config.yaml
n_layer: 12
rope_base: 10000.0
qk_norm: false
parallel_block: true
lr: 0.0141
lr_head: 0.0104
final_lr_fraction: 0.0
steps: 6887
MLP neurons of a small language model. Each row is named by its layer, matrix (down: output weights) and neuron, and shows model dimensions 0-127. Each number is 128 + 24 x the weight over its row's rms, rounded and kept within 0 to 255. A neuron's up and down rows have the sign that makes its largest values positive.
A block is one neuron, or neurons of one layer that tend to fire together. Before each block is what it responds to, as a language model described it from the Wikipedia text at the highest values.

Tokens opening predictable Wikipedia boilerplate: "Early" in Early life headings, "born" after "was", table-cell pipes, and score digits.
L5.down20 [110 132  94 118 132 126  82  89 103 133 141 148 127 128 119 114 147 158 137 168 164 118 189 114 102 124 149 121 144 112 135 160 163 159 125 164 155 144 150  99 122 122 125 134 109 135 133  97 119 160 131 116 130 105 146 128 177 110 122 117 118 128 121 113 135 141 133 148 141 110 102 157 101 124 131 111 133 142 129 162 125 108 158 156  78 150 132 102 149 121 138 140 144 123 154 103  94 135  98 114 149 122  99 151 151 141 109 117 103  87 117 118 168 131 121 121  99 110 157  80 102 160  97  91 115 141 140 110]
L5.down320 [123 124 110 122 166  98 138 141 146 126 112 162 110 141 139  93 102 157 156 107 173 149 126 159 131 126 165 148  75 140 113 136 101 132 135 100 151 105 148  95 107 150 137 118 110 118 121 125 169 173 114 136 127 106 113 128 127 181 158 184  87 113 140 126 116 172 152 120 125 151 135 110 147 144 149 132 122 141 115 154 117 160 116 107  76 139 153 137 175 153 125 128 108 106  87 138 122 101 161 127 194 123 102 127 118  93 105 140 140 142 124 122 153 105 133 176 125 139 133 131  73 163 142 135 136 156  58 103]
L5.down411 [146 170 141  91 155 121 147 117 125 110 125 123 136 154 145 162 138 165 117 184 152 133 115 110 122  83 120 139  89 143 100 130 140 123 139 113 128 127 135 160 107 122 119 110 167 139 169  98 131 138 138 125 114 155 122 103 124 154 118 129 130 100 155 136 137 121 125 146  96 141 154 148 108 119 110  86 135  92 117 140 148  97 101 105 107 148 129  91 115 114 129 116 173 115 123 102 118 138 121  92 116 126 123 174 102 120 152 131 179 158 141 137 163 143 149 132 104 166  87 101 122 144 131 117 107 123 125  79]
L5.down453 [154 139 159  94 115 131 174  98 132 105 131 117 123 133 128 151 125 141 195  86 100 131 152 118 145 136 106 118 134 165 128 123 150 166 134 127 156 117 146 108 109 166 135 126 125 137 120 115 122  91 132 125 137 134 120 138 177 103 199 128 132  68 146  89 126 120 110  68 138 158 105 166 117 134 154 143 133 129 162 154 180 126  97 144 116 128 123 147 150 108 114 139 151  98 169 167 102 115 105 120 146 159 116 114 163 185 134 155 126 163 151 122 126 132 154  69 107 162 122 130 109 167  89 135 147 166  80 172]
L5.down537 [ 85  79 136 118 123 112 160 119 148 118 129 150 131 111 121 131 189 120 148 116 130 115 110 119 137 122 125 155 143 101 115 139 136 142 151 110 105 116 124 109  99 168 123  84 128  96 116 113  85 108 149 131 112 140 126  84 142 143 150 118 148 135 104 118 132 127 112  96 140 158 138 156 124 142 122 151 178 126 157 161 100 131 121 132 114 111 117 120 103 130 148 138 146 124 128 136 127 169 165 148  98 150 130  85 161 125 106 181 111 141 106 131 136 114 105 177  93 148 100 135 143 149  75 113 154 170 112 179]
L5.down541 [130 134 152 117 124 167 118 128  84 123 128 149 155 146 139 179  86 139 178  80 132 168 125 113 144 148 107 122 109 150 104 108 115  82 132 144  98 118 138 115 135 120 154 165 139 111 151 118 111 117  89 129  87 127 112 102 116 147 112 101 117 147 151 138 103 132 132  88 115 150 105 174 132 113 116 113 147 111 123  81  94 190 129 133 123 151 143 170 112 196 127 121 127 104 121 132  84 132 114 113 113 132 113 125 176 139 134 102  97 166 120 112 108  92 144 113 172 151 129 166 136  87 158 139  91  97 142 113]
L5.down544 [143  95 114 107 154 120 172 105 153 136 156 132 132 117 127 118 143 140 117 146 128 117 138 150 128 134  98 124 136 114 117 111 144 146 137 122  92  99 167 111  99 121 104 103 176 138 107 128 136 136 130 138 168 152 169 129 147 124 145 159 153 157 145 113 169 136 115  90 147 102 152 150 133  98 123 176 106  88 119 115 104 152  96  91 175 136 139 104 107 124 119 153 159 132 104 131 142 110  84 141  99 133 102 122 122 114 115 140 148 122 124 103 102 176 153 128 126 126 121 170 127  95 124 118  89 173 126 134]
L5.down695 [102 140  93 109 110 143 106  96 134 103 119 125 160 117 105 131 138 165 175  98 127  82 136 131 159  87  97 132 114 131 141 159  92 107  90 100 159 139 140 151 162 145 114 143 107 151 120 141 153 133 130  97 114 111 152 143 163 108 139  95 161 110  95 114 117 128 134 139 128 150 145 142 120 124 147 144  85 170 179 151  85  90 143 134 116 148 138 113 159 118 130 148 105 124 135 162 125 136 160 112 154 121 133 150 159 141 146 158 176 145 147 129 162 162  96 193 200 117 166 121 121  91 156 129 120 176 101 134]

Separators and tokens just before a person's name, mostly table pipes after a record, number or party (| Danny Bohn), plus list dashes and "and".
L9.down635 [130 110 132 111  98 133 155 112 100 133 125 120 123 129 103  89 117 168 113 143 156 157  91 170  85 109 131 118 107 109 173 128 119 100 161 117 155 105 156 119 134 135 104  91 133  75 157 160 144 140 114 167 115 132 130 129 106 156 118 151 134 119 134  91 131 110  98 104 152 132 100 154 117 124 132 103 161 127 152 142 137 119 113 120 145 102  73  32 167 157 115 109 140 133 146 129 173 162 153 154 155 114  97 124  97 128 112  91 158 116 135 122 162 124  93 167 105 148 115 106 143 187 103 135 129 111 109 111]

Early pieces of personal first names, mostly mid-word (Is-ab-elle, I-re-ne, Gle-nn, Ol-af), in lists, tables and biographical prose.
L8.down7 [154  98 137 162 115 124 146 180 118 134 141  80  76 117 131 136 148 129 114 123 116  79 119 123 151 134 102 136 126 159 167 116 123 155 170 124 153 149 132  71 131 100 109 152 148  96 121 135 167 138  93 111  99 119 126 138 157 123 126 142 140 132 104 142 141 101 112 116 102 143 125 129 181  97 107 116 126 173 150 158  87 110 141 110 113 143 139 128 121 131 127 128 148 157 135 128  95  82 121  86 100 125 181 137 122 102 194 110  92 169 126 125 116 134 148 144 128 176 176 181 130 128 150 107 120 114 143 175]
L8.down83 [117 143 121 167 105 153 111 108 135 157 148 127 127 139 122 149 111 107  75 173 157 147 137 118 110 146 188 112 127 154 166 112 122 110 159 164  95 127 126 107 127 147 129 159 110 148 110  36 144 125  92 110 141 115 144 157 115 148 121 142 115 131 125 121 138 111 149 166 135  85 144 135 123 170 102 135 124 175 126 136 102 124 116 135 113 148 117  76 105 125 140 120 135 119 148 117 191 122 156 108 147 143 130 124 163 117 137 113 138 131 144 116 123 113 125 125  91 101 155 134 122 104 187 138  83  86 113 121]
L8.down325 [122 168 104 129 162 117 133 125 113 158 155 147 110 115 177 103  83 173 149 157  92 157 115 121 152 150 105 112 174 134 151 144 121 129 156 154 129 132 161 166 102 146 131 134 140 153  75 126  87 114 130 115 117 158 124 178 126 144 128 124 114 128 118  96 117 118 135 174 174 129 156 116 138 141 103 157 119 105 146 119 119 132 174 125 186 113  62 155 155 122 151 137 118 138 131  86 112 118 106 129 116  70 124 137 113 113 133 122 115 165  97 119 112 107 155 130 143 138 123 147 170 104 127 114  85  89 113 132]
L8.down426 [125 120  96 101 148  88 160 131 194 176  99  99 110 119 166 145 147 112 127 143 170 137 136 144 124 158 111 139 127 134 141  83 147 114 140  94 140 123 104 154 143 148 117 144 131 134 160 146  65  95 133 124 125 157 112 145 146 127 119 141 149 137 142 101 102 128 184 149 131 103 134 113 155 109 134 180  99 134 151 193 130 157  97 121 160 104 128 117 103  80 141 144  67 132  97 165 146 102 154 109 140 128 105 143 124 147 158 134  79 129 128  96 104 158 112 106  67 128 126 116 124 176 123  90 162 173 151 100]
L8.down487 [116 111 130 118  75  84 135 131 127 113 166 121 100 114 109 106 134 138 124 179 137 178  86 114 149 119 110  53 142 108 109 143 104 139 132 144 115  69 182  99  78 146 139 115 165 134 139 133 106 145 164 170 118 152 111 106 125 134  83 111  98  75 120 104 159 121 121 161 114 139 124 131 127 152 128 149 114 110 125 119 137  69 132 123 155 123 126 121 185 144 111 137 113 151 133 125 147 125 117 206 124 115  85 165 119 161 132 157 143  97 109 137 150 131 105 109 177 156 115 106 134 158 148 148 155 144 120  78]
L8.down612 [106  67 117 135 102  88 178 134 116 114 113 126 127 130 137 128 130 127 137 112 156 138 138 122 148 119 138 114  99 129 125  99 133 148 110 131 132 120  92 151 142 111 115 130 180 102 135 134  75 152 141 162 108 131 147 155 130 118 131  84  98 127 126  79  51 133 149 121 141  97  80 163 124 108 127 125  94  73 166 159 115 120 146 138 128 107 141 147 135 183 134 133 125 132 119 147 153  85 184 128 156  79 116 172 175 127  83  95  89 148 162 124 143 128  99 109 166 123 108 149 114 149 117 104 147 122 114 114]
L8.down765 [123 130 124  91 100 160 144 145 148 147 151 147 153 137  82 163 115 141 182 113 150 116 118  79 142 131 126  58  99 147 136 121 126 140 122 128  90 106 159 109 145 118 129 139 172 131 111 128 127 151 160 139 144 103 111 132  92 141  92 162 120 128 130 138 104 115 145 190 108 134 130 116 124 112 167  95  85 116  97  98  79 130 124 120 125 127  47 120 106 122 157 131 126 172 173 156 144  96 139 148 158 116 112 182 125 140 129 121 131 142 124 137 118 108 104 116 108 105  80 105 115 143 163 133 118 115 143 101]
L8.down779 [126 179 125 145 130 124 108 156 118 121 139 128 123 167 135 107 143 161 137 116 137  92 108 107 162 161 114 162 123 157 113 117 116 134 119 136 178 125 129 154 105 157 131 150 132 119 149 124 141  91 133 100 135 150 100 116 147 114 118 154 146 160 109 144 151 155  89 166 124 132  97 155 117 111 105 118 117 135 122 123 163 159 111 115 162 116 148 111 161 111 136 156  90 125 128 156 116 131  87 113 111  86 159 145 114 191 166  96 158 107 151 114 115 109 142 109  96 174 154 129 171 131 168 109 117 106 123 100]

Final piece of a person's first name, just before the surname, in lists, sports tables and credits, e.g. Fel-ix, Ludw-ig, Pé-ter.
L9.down467 [102 107 132 169 133  88 109 165 100 138 115 102 112 134 175 156 144 113 103 129 113 144 125 133 125 158 116 145 138 121 123 167 110 116  87  83 195 131 150 146 114 129 134 172 118 149 163 119 121 137 145 136 118 111 165 133 144 161 104 154 108 139 125 162 116 142 131 105 137 159 123 172 100 121 142 166 125 134 102 164 155  98 114 163 174 129 119 102 145  87 165 114 118 157 143 117 153  97 104 151 101  99 117 106 145 147 143 156 156 129 122 117 123  80 164 105 185 146 139 134 126 140 124 118 138 146 135 139]

Final or middle word pieces of personal first names, mostly in lists, tables and credits, such as Ger|ard, Col|in, Emil|y, plus some other foreign proper nouns.
L5.down226 [119 119  95 120 163 122 132 150 169 147 165 134 136 112 150 120 124 114 117 126 105 117 134 174  82 117  97 106 128 158 115  94 121 147  92 157 152  82 139 115 127 155 169  49 129 112 160 145 136 115  73 129 155 121  64 135 124 128 150  92 105 155 172 140  94 101 141 158 142 143 132 153 149 137 143 115 122 128 118 135 139 129  80 150 117 159  85 173 115 128 145 148 109 129 125 147 148  87 160 185 150 136  76 131 109  99 143 138 146 137 158 115 108  99 112 139 126 126 133 142 138  97 151 141 164 164 103 133]
L5.down269 [ 92  84 162 118 186 103 129 128 129 172 114 142  77 158 111 104 110 102  67 146 117 116 122 167 148 114 151 107 161 156 115 114 157 113 144 132 132 105 145 104 150 142 149 111 129  97 145 143 158 148 125 139 115 115  99 165 126 161 114 138 147 155 119  75  99 142 159 124 138 169 115 132 114 127 146 154  82 138 129 121 139 139  81 166 143 157 105 112 124 123 161 117 147 156 121 107 139 156 129 107 169 152 142 112 129 141 141 124 119 120 152 141 145 113 183 132 169 129 117 111  84 141 104 107 135 166 173 145]
L5.down353 [118 123 169 154 121  89  83 114 173 104 160 147 164  99 102 156 188 113 127 118 108 159 117 141 153 126 173 124 117  96 133 144 137 107 115 133 113  94 135  99 111 121 108 101 125  89 135 139  95 125 177 111 155 110  92 134 136 142 124 122  94 158 147 134 129  95 120 121 108 142 158 156 113 112  46 136 124 131 155 133 105 133 139 148 140 138 131 137 111 121 155  95 146 135 129 133 136 154 160 102 131  92 122 115 126 117 149 120 106 136 121 130 173 108 137 130 121 108 106 142 127 120 118 112 100 132 131 130]
L5.down484 [145 117 106  90 109 103 134 116  89 122 146 126  95 116 140 136 115 118 146 151 135 154 105 136  73 103  66 111 151  86 119 111 134  91  70 122 181 140 131  96 158 159 107 110 118  89 126 114 140  98 120 122  81 161 120 150 127 138  93  89 130 131 130 131 100 124 158 142 150 120 147 158 125 123 157 129 124 163 134 142 139  83 129 151 105 106  96 111 121 110 157 114 138  96 162 106 142 118 124 145  95 129 120 134 142 146 122  56 104 144 141 157 124 103 123  82 143  84 146 144 181 167 150 128 111 165 119  99]
L5.down522 [129  72  91 144 138 100 145 164 135 112 134 146 113 105 149  82 127 118 160 114 127 143 110 137 110 103  88 104 108 163 103 113 114 142  78 125 136 113 117  61 135 135 146 101 158  80 121 152 127  94 103 109 134 139 110 145 100 113 138 133 113 131 136 147 121 127 165 177 146 146 146 141 111 163 107 150 103 141 114 166 145  93  94 139 167 160 109 138 138  81 149 151 107 186 129 106 162  81 147 162 146 110 124 137 124 116 101 156 119 162 135 114 112 104 109 110 163 148 121 149 152 130 151 111 161 161  96 112]
L5.down665 [ 81 125  83 112  84 151 153 169 149 110 143 174 117 126 125 112 135 105 112 153 104 129 128 191 106  90 118 101 143 105 125 131 158 161 109 121 130 147 115 131 130 179 125 124 162 123 118 149 153  98 140  76 109 114 105 158  95 180 131 146 116 103 171 100  93 156 121 167 158 142 129 144  67  93 117 138 132 155 118 124 113 105 130 143 165 152 149 125 152 135 126 150  89 162 153  89 176 112 155 147 125 143 107 107 112  97 151 128 147 111 124 116 140  94 119 130 180 110 127 128 123 152 132 118 133 135 124 134]
L5.down666 [115 108 121 141  89 107 121 116 147 158 176 114 110 112 145 154 136  96 143 160  90 148 137 154 157 148 126  75 152 156 151 100 119 116 162 113 158  95 126 115 102 148 111 112 157  63 109 153 168 137 130 145 133 137  76 118 147 138  88 135 154  96 145 126 148 150 150 187 126 144 118 120  99 114 123 129 111 141 139 103 133 122 130  98 122 130 119 156  83 141 125 118  88 152 141 128 155  98 117 155 136 123 151 126 133 142 121 112 101 141 111 106 107 105 126 107 131 143 111 142 125 130 128 120 127 165 119 103]
L5.down801 [ 78 121 146 149 136 112  99 130 165 137 143 111 100 133 113 101 116 162 145 106 111 142  99 108 101 126 134 144 137 130 170  97 137  94 131 109 118 154 131 132 131 131 115 156 174  97  96 175 121 114 102 116 139 119 168 121 133 176  94  96 124 138 109 125 143 100 107 155 146 146 139 146  94 118 141 163 105 128 114 145  78 129 113 112 174 155 147 121 148 131 121 194 133 148 150 144 144  98 126 127 131 136 141 148 131 142 176 156 132 114 119 153 113  68  99 153 149 126 121 136  93 145 168 115 166 122 142 121]

Goal numbers in match result lines such as Ferencváros 0 - 0 Újpest or Twente 2-1, plus weaker digits and hyphen-adjacent tokens in tables and dates.
L8.down3 [104 137 102 111 154 120 124 123 104 113 115  84 120 117 121 128  89 116 102 126 101 108 128 172 101 154 131 139 121 138 168 178 117 155 164 165 125  78 138  82 126 165 117 134 133 111 112 153 151 100 165 100 127 110 154 118 170 135 141  91 135 157 113 117 137  99 124 104 134 100 122 156 155 154 125 140  99 109 138 130 113 108 121 116 136 129 110 163  66 128 169 128 119 111 135 133 126 124 137 104 160 170 182 114 164 165 141 158 115 124 177 125 137 163 130 151 111  94 182 122 143 136 134 119 127 103 103 151]
L8.down51 [128 119  98 116 159 128 183 125 152 167 159 131 163 128 132 123 117 137 147 163 133 147 120 119 117 106 128  95 128  91 114 102 124 160 168 110 100 149 172 140 102  97 143 146 125 145 138  97  74 128 149 115 163 110 173 159 115 127 146 151 139 116 122  83 158 139 158  80 114 148 120 115 159 112 112 121 105 169 134 127 117 135 159 115  99  98  82 136 103 138 107  98 134 109 114 107 164 173 137 113 122 142 149 121 148 114 111 133 101 158 140 130  87 110 124 166 116 176 174  94 118 129  76 137 146 186 165 123]
L8.down275 [121 130  98 107 114 170  93 153  87 129 111 143 136 108 107 158 136 139 116 133  99 145 130 144 104 137 126 138 141 100 158 165  97 118 139 145 131 139 152  85 117 110 130 135 143 165 161 121 124  99 131 131  75 101 138 153 168  91 139  79 109 158 139 122 130  65 109 156 104 156 130 142 153 170 134  94 113 173 138 173 114 116 117 135 127 147 174 112 114 142 144 130 124 110  75 149 132 118 126 173 166 111 154 167 104 137 171 153 118 117  70  84 151 125 117 124 123 138 121 109 194 147 123 152 130  90 146 131]
L8.down340 [146 113  74 108 134 142 174 120 183 150 116 182  89 157  86 154 121 167 118 129 129 165 103 131 116 114 140 127 129  93 111 178 132 176 147 112  87 141 152 102 100 170 151 107 145  84  88 138 131 164 163  98 145 156 130 131 163 186 117 106 172 134 116 129 182 131 111 130 103 104 128 122 114 129 131 130 159 125 112 161 115 100 136 135 104 111 142 160 167 125  92 121 119  93 139 130 130 136 100 151 126 128 138 107 164  99 110 150 141 109 109 115 164 181 113 119 104  96 129 127 142 137 149 182 159 116 157 106]
L8.down396 [140 153 112 144 106  90 129 118 124 144 119  87 131 145 118 146 118 115  72  78 131 143 126 165 142  90 144 118 155 104 156  99  84 143 163 102 130 158 117 131 111  86 150 103  88 138 113 170 129 151  94 132 159 162  88 155 128 134 138 147 135 128 148 121 120 148 149 133 144 163 146 103 135 109 154 149 130 129 149 117 162 151 133 126 122 110 128 105 153  92 107  66 122 152 149 107 126 111 178 118  93 106 161 169  70  74 158 111 111 154 125 125  91 119 145 111 133 126 125  95 113 190 125 150 156  95 110 124]
L8.down454 [ 99 125 132 109  94 101 145 105 139 135 136 178  85  94 118 129 117 152 130  88 143 124 116 132 118 104 145 137 199 169  98 103 104 186 109 166 130 122 121 170 138 150 164 142 136  99  87 144 169 151 123 147 127 156 146 118 109 143 150 120 147 106 135 150  84 138 125 130 121 105 117 131 175 126 114 160 160 148 102 120 147 134 146  88 115 129 116 162 158 145 124 153  95  91  99 165  97 127  96 139 135 135 141  79 176 114 137 150 186  95 145 101 135 143 137 124 162 146 112 122 134 135 126 123 146 112  99 110]
L8.down473 [175 166 125 123 123  78 142 115 102 146 163 147 133 134  95 134 135 135 140  94 134 100 144  99  96 131 150 141 118 121 159  77 119 131 166  87  98  91 143 128  89 149 146 125 125 169 118 102  93 119 128 117 150 155 103 108 108 109 113 112 124 169 147 150 117 146 121 101 144 136 101 134 154 117 141 121  83  72  84 113 100 176 100  96 100 158 172 151 141 100 121 145  86 112 129 142 152 147 115 112  82 144 127 147 127 162 112  93 148 127 154 131 162 137 127 144 102 134 113 132 134 132 154 119 146 174 133 141]
L8.down614 [111 111 130 137 147 151 149 106 168  98 138 121 121 120 133 162 146  89 131  99 116  65 147 163 151 177 100 107  99 124 122 106 184 113 162 136 138 134 125 114 111 137 113 163 144  81 154 154 108 158 128 114 102 160 161 143 121  76 145 130 127 109 124 113 120  97 176 103 116 120 121 144  95 140 136 142  66 167 125  96 131 102 123 120 131 124 131  87 128 126 143 132 131 103  98 109 124 141 147 104 139 153 123 127 114 120 141 125 120 147 148 132  80 136 125 150 110  95 174 159 116 163 130 127 101 107 103 110]

Short vowel or letter fragments right after a word's opening capital letter, mid-word, in names and headings, like T-e-levision, P-ri-nce, B-i-horul.
L5.down106 [ 98 130 123 151 125  99 153 142 158 159 159 111  79 130 126 123 115 175 142 133 146 132 135 152  88 145 157 145 148  98  91 116 126 109 135  92  92 125 121 104 125 155 186 108  97 127 135 145 120 170 168 163 124 135 130 117 143 110 162 118 178 138 141 149  93 133 169 105 161 173 126 130 124 162  83  99 102 145 126 136 113 143 135 115 163 125 118 110 183 116 155 125 130 114 154 153 138 161 127 122 144 120 159 143 162 119  88 119 139  79 101 142  94 176 172 133 154 102 117 116 129 145 115 123 129 136 123 127]
L5.down156 [104 133 107 109 152 138 129 102 103  91 112 158 144 146 110 150 128 171 116 119 110 113 164 142 133 105 129 144 142 132 113 150 100 145 105 125  70 155 146 133 129 104  98 111 113 103 159 132  99 111 109 128 146 130 114 117 143 126 112 105 105 117 134 111 136 145 132  97 131 158 120 135 159 113 111 132 119 131 192 128 114 101 168 165 153 166 116 132 160 162 141 151  80 114 111 136 156 103 124 161 137 151 122  80 185 130  84 110 149 114 143 115 111 116 110 190 100 131 118 151 147 135 185 132 100 104 147 146]
L5.down315 [156  67 118 130 154  97 117 102 151 131 149 100  96 178 133 150 108 125 118  88  83 111 110 155 124  84 122  92  94 116 125 110 118  85  94 116 138 113 125  89 149 126 151 134 131 135 126 122 125 182 134 142 132 111 121  99  95 121 171  75 117  95 151 117 145 144 156 141 110 132 123 125 157 150 124 124 141  58 141 145 119  68 124  87 117 129  93 130 161 152 147  87 132 121 104 152  98 156 138 124 130  94 128 143 143 163  94 105 129 147 134 124 155  75 139 159 123 129 153 107 123 135 113 129 155 145 168 147]
L5.down549 [119 121 143  99 104 145 150 152 153 113 194 122 183 146  99 123  94 131 156 141  93 111  91 114 138 115 127 134 135 104 125 133 104 122 141 119 124 166 133 100 137 140 145 108 145 116 179 141 120 154 182  83 145 153 110 147 123  83 139 155 149 136 118 147 103 138 197 150 113 160 123 123 135 154 130 127 144 148 110 104 125 109 124 153 129 131 148 114 157  88 127 129  67 121 107  99 146 145 147 115 140  97 114 110 126  78 151 118 123  97 135 151 125 152  98 168  92 103 120 141 114 147 121 139 149 143 114 163]
L5.down802 [126 156 157 142 125 159 122 140 128 127 132 121 144 120  84 119 112 153 140 136 150 144 166 103 132 123 103 113 109 126 115 126 139 119 120 130 111 132 165 136 102 139 136 105 175 135 207  78 133 143 100 101 129 143 117 112 101 103 113 186 163 123  94 163 109 135 145 142 102 148 111  81 104  97 142 105 127 141  43  83 119 118 180  95 167 123 133 137 162 171 113 110 132 148 145  61 151 167 157  98 123 107 122 120 171 104 121 114 109  75 124 153 138 122 112 175 132 133 123 100 135 123 109 145 109 126 139 154]
L5.down807 [ 94 123 164 124 151 125 139 130 120 135 127  75 160 132 141 135 140 110 125 115 129 134 128 173 127  78  83 103 119 114 107 136 106 138 135 116  77 155 178 134 114 159 150 118 144 104 123  95 133 133 122 106 138 161 149 141 103 142 163 159 173 152 122 126 145 148 147 154 100 154 164  96 120 140 124 143 128 142 111 163 164 122 112 145 138 157 104  90 129 105 109 101 113 151 109 155 119 141 107 119  77 139 113 148 102  90 111 121 105  90 108 112 137 149 121 135 111 127 134 135  93 119 181 102  97 112 162 152]
L5.down818 [166 132 133  98  94 142  76 139 115 155 137 125 129 132 130 146 137 136 153 121  94 174 135 131 159 114 115 132 115 108 133 119  95  87 121 122 119 144 150 144 173 122 128 129 129 108 145 135 127 108 109 148 120 122 131 132 154 149 108  95 150 136 161 132 140 106 104 157 137 124 107 112 137 106 106 131 153 153 134  95 144 148 133  84 164  74 103 119 122 138  93 116 139 111 100 117 151 113 120  86 128 144 124 120 110 144 147  80 123 109 131 160  95 106 162  95 167  94 155 125 108 120 132 101  95 101 149 121]
L5.down828 [180  96 120 128 133 123 148 148  83  96  98 117 133 126 148 126 163 107 112 160 173 114 157 132 152 130  98 121  83  99 161 159 158  83 124 136 170 116 158 163 143 150 131 118 117  95 145 114 144 124 104  97 146 149 125 152  94 167 142 166  73 107 173 151 131 164  84  84 119 130 104 161 139 139 100 100 139 114 113 124  87 112 154 102 122 154 128 145 155 172 149 139  91 111 130 180 100 162 136  81 157 133 123 119 117 114 113 150 128 156 120 115  93 145 143 119 183 149 123 131 154 117 156 107  94 138  94 108]